{
  "n_layer": 15,
  "d_model": 384,
  "n_head": 3,
  "n_kv_head": 3,
  "head_dim": 64,
  "d_mlp": 1920,
  "vocab_size": 32000,
  "activation": "tanh_gelu",
  "norm": "layernorm",
  "norm_place": "pre",
  "norm_eps": 1e-06,
  "positions": "learned",
  "qk_norm": false,
  "attn_scale": 0.125,
  "bias": "all",
  "tie_embeddings": true,
  "parallel_block": false,
  "init": "normal",
  "init_std_qkv": 0.0165,
  "init_std_o": 0.00302,
  "init_std_up": 0.0165,
  "init_std_down": 0.00302,
  "optimizer": "muon_variant",
  "lr": 0.00212,
  "beta1": 0.95,
  "weight_decay": 0.13,
  "lr_head": 0.00455,
  "warmup_steps": 200,
  "schedule": "wsd",
  "decay_fraction": 0.911,
  "decay_shape": "linear",
  "final_lr_fraction": 0.05,
  "batch_tokens": [32768, 65536, 98304],
  "seq_len": 1024,
  "doc_mask": false,
  "train_tokens": 427600000,
  "steps": 7358,
  "dataset": "wikipedia_en"
}
MLP neurons of a small language model. Each row is named by its layer, matrix (down: output weights) and neuron, and shows model dimensions 288-383. Each number is 500 + 50 x the weight over its row's rms, rounded and kept within 0 to 999. Numbers have three digits each.
A block is one neuron, or neurons of one layer that tend to fire together. Before each block is what it responds to, as a language model described it from the Wikipedia text at the highest values.

Description: Final word piece of a multi-token proper name when it is repeated, usually opening an article's first sentence after its title, as in Liti-ja, Re-us, Marien-borg, and mid-text in Qi Bai-shi and Lund-gren.
L12.down1299:473604482514595527502410411523512428453426465539619512443482515531485489586493545498536494522422591568497521542388484410468424481527541560475576487587583519503513552482471589523473510507557464392549511549554504467607563582477405485542432515488434538470398556468425407426530448448533456441

Description: Early tokens of the line right after a Wikipedia heading, short description or image caption, e.g. The opening the lead sentence, caption words like "on"/"of", a caption's closing period.
L9.down47:553538537580538424464446468516517527452537630480539484479441441519443444503551447381472600406517448556581532464519567462535515562455483530464502515551571468466530531518435487552526507556553418480463452392490525394507514504473537485528443533484500557537468475437425487468435467540548528454
L9.down552:583504503488553434454542424555533533539490502483488508418554560579529519492494538477529492534472554588523512540546551478485503525489519498486438432497359572511510507507552545473565437509488564530512454527464482373552417488490434557527464564446528549556439368479580474446493435510593598572
L9.down1069:448498564604445442492461462456491603496457610473515493505504466514393548576557498580483585462469461643437446503611469457414423484471501534611454497485619561482538472512491540474485519477560575514504464647446513559479518559514537507508451493482507502550466444581544511475547538518577484520
L9.down1303:452528608512530479444511495430534535405466420490526525439586592479519481453572581524490501402469543505574493520532388426519497406466541409409494460534499445502558518452536476549545458475550433402573530432446529536449526500474534533527529507491543507433431489472496506543522521515546515452

Description: Numbers and quantity words starting a noun phrase that counts or sizes something, such as the 3 in 3 draws, several, many, a few.
L8.down108:534548530527519468535488535515438428470515451504523548476422429493456363518537404569454543507477419467503485514564625366488538557477554487419512505499533400437494462557492423486380514525514438419439491628537472477544488490453518495506453505557473567485572489499480521543528533504546539548
L8.down190:602570494518475434487447505562454482497447478569455504477497473436507524468577455548463539443518358458513537603552484445481514538414509502470449476498466514516524496559521514443491499507564439556453486524517485558484513480512476465450469532493484607426552391486515481564472536466631487547
L8.down672:486520483455554449533567558504483494540473455557437504495427502426491580534573443480549499509511474606483510497433443388581474540432557498455541440548509458489405495568532428456449540498449608444507460519602526499454426552434421519512509433514487552583490477622508451452459545424498582548
L8.down815:513465499533525532425553454530551462545489543578438581417465435474539525521543456573536428572454466516540458547468556496529474469524489543444537550433455517515470540523442493415469501499492445484444527506566514490480509499485465518450518445518520406602605492490434514484570587560580443606

Description: Fires on the word right after "the", "of", or "among" that picks out a subset or rank, such as most, first, largest, one, only.
L9.down368:423513490507530484567541532652526428447504438491420523416427491503596539418541601505439497491435560380445534558566527505451524481463491473529571477538585412499460532550493366524411555554549476483449469578479540447455509588533424474554450485441538397500511463515425564476571624406460534553
L9.down892:561496430447498495462410550516453468540577423492481515429519493422442535515491490544488492603454527513510516548528539479507483463470513421482444514461463488509545435586468523476364581512463427481546520454402564544482476551515511465534523525481473529487528526545499501519564493528435493561
L9.down1534:484504456556438583462522564582529610527499500416509538536425500493559547482456422552533494474526543534539494474522527401458525484429510532479430479569440416543475427442481539480480517606452381435450485434439567467529508495594454426502500537547521477513409524538450510496464451521483429516
L9.down1891:447531482492456422512504552569518568439426510487482422510523513516528544476476440529351535489569485477560430476494518479560562426471507464474345478494514567538464480522435484439480468536510486468547423550528573397498512506572479563543549493464570588471495540451487461472471534606525463443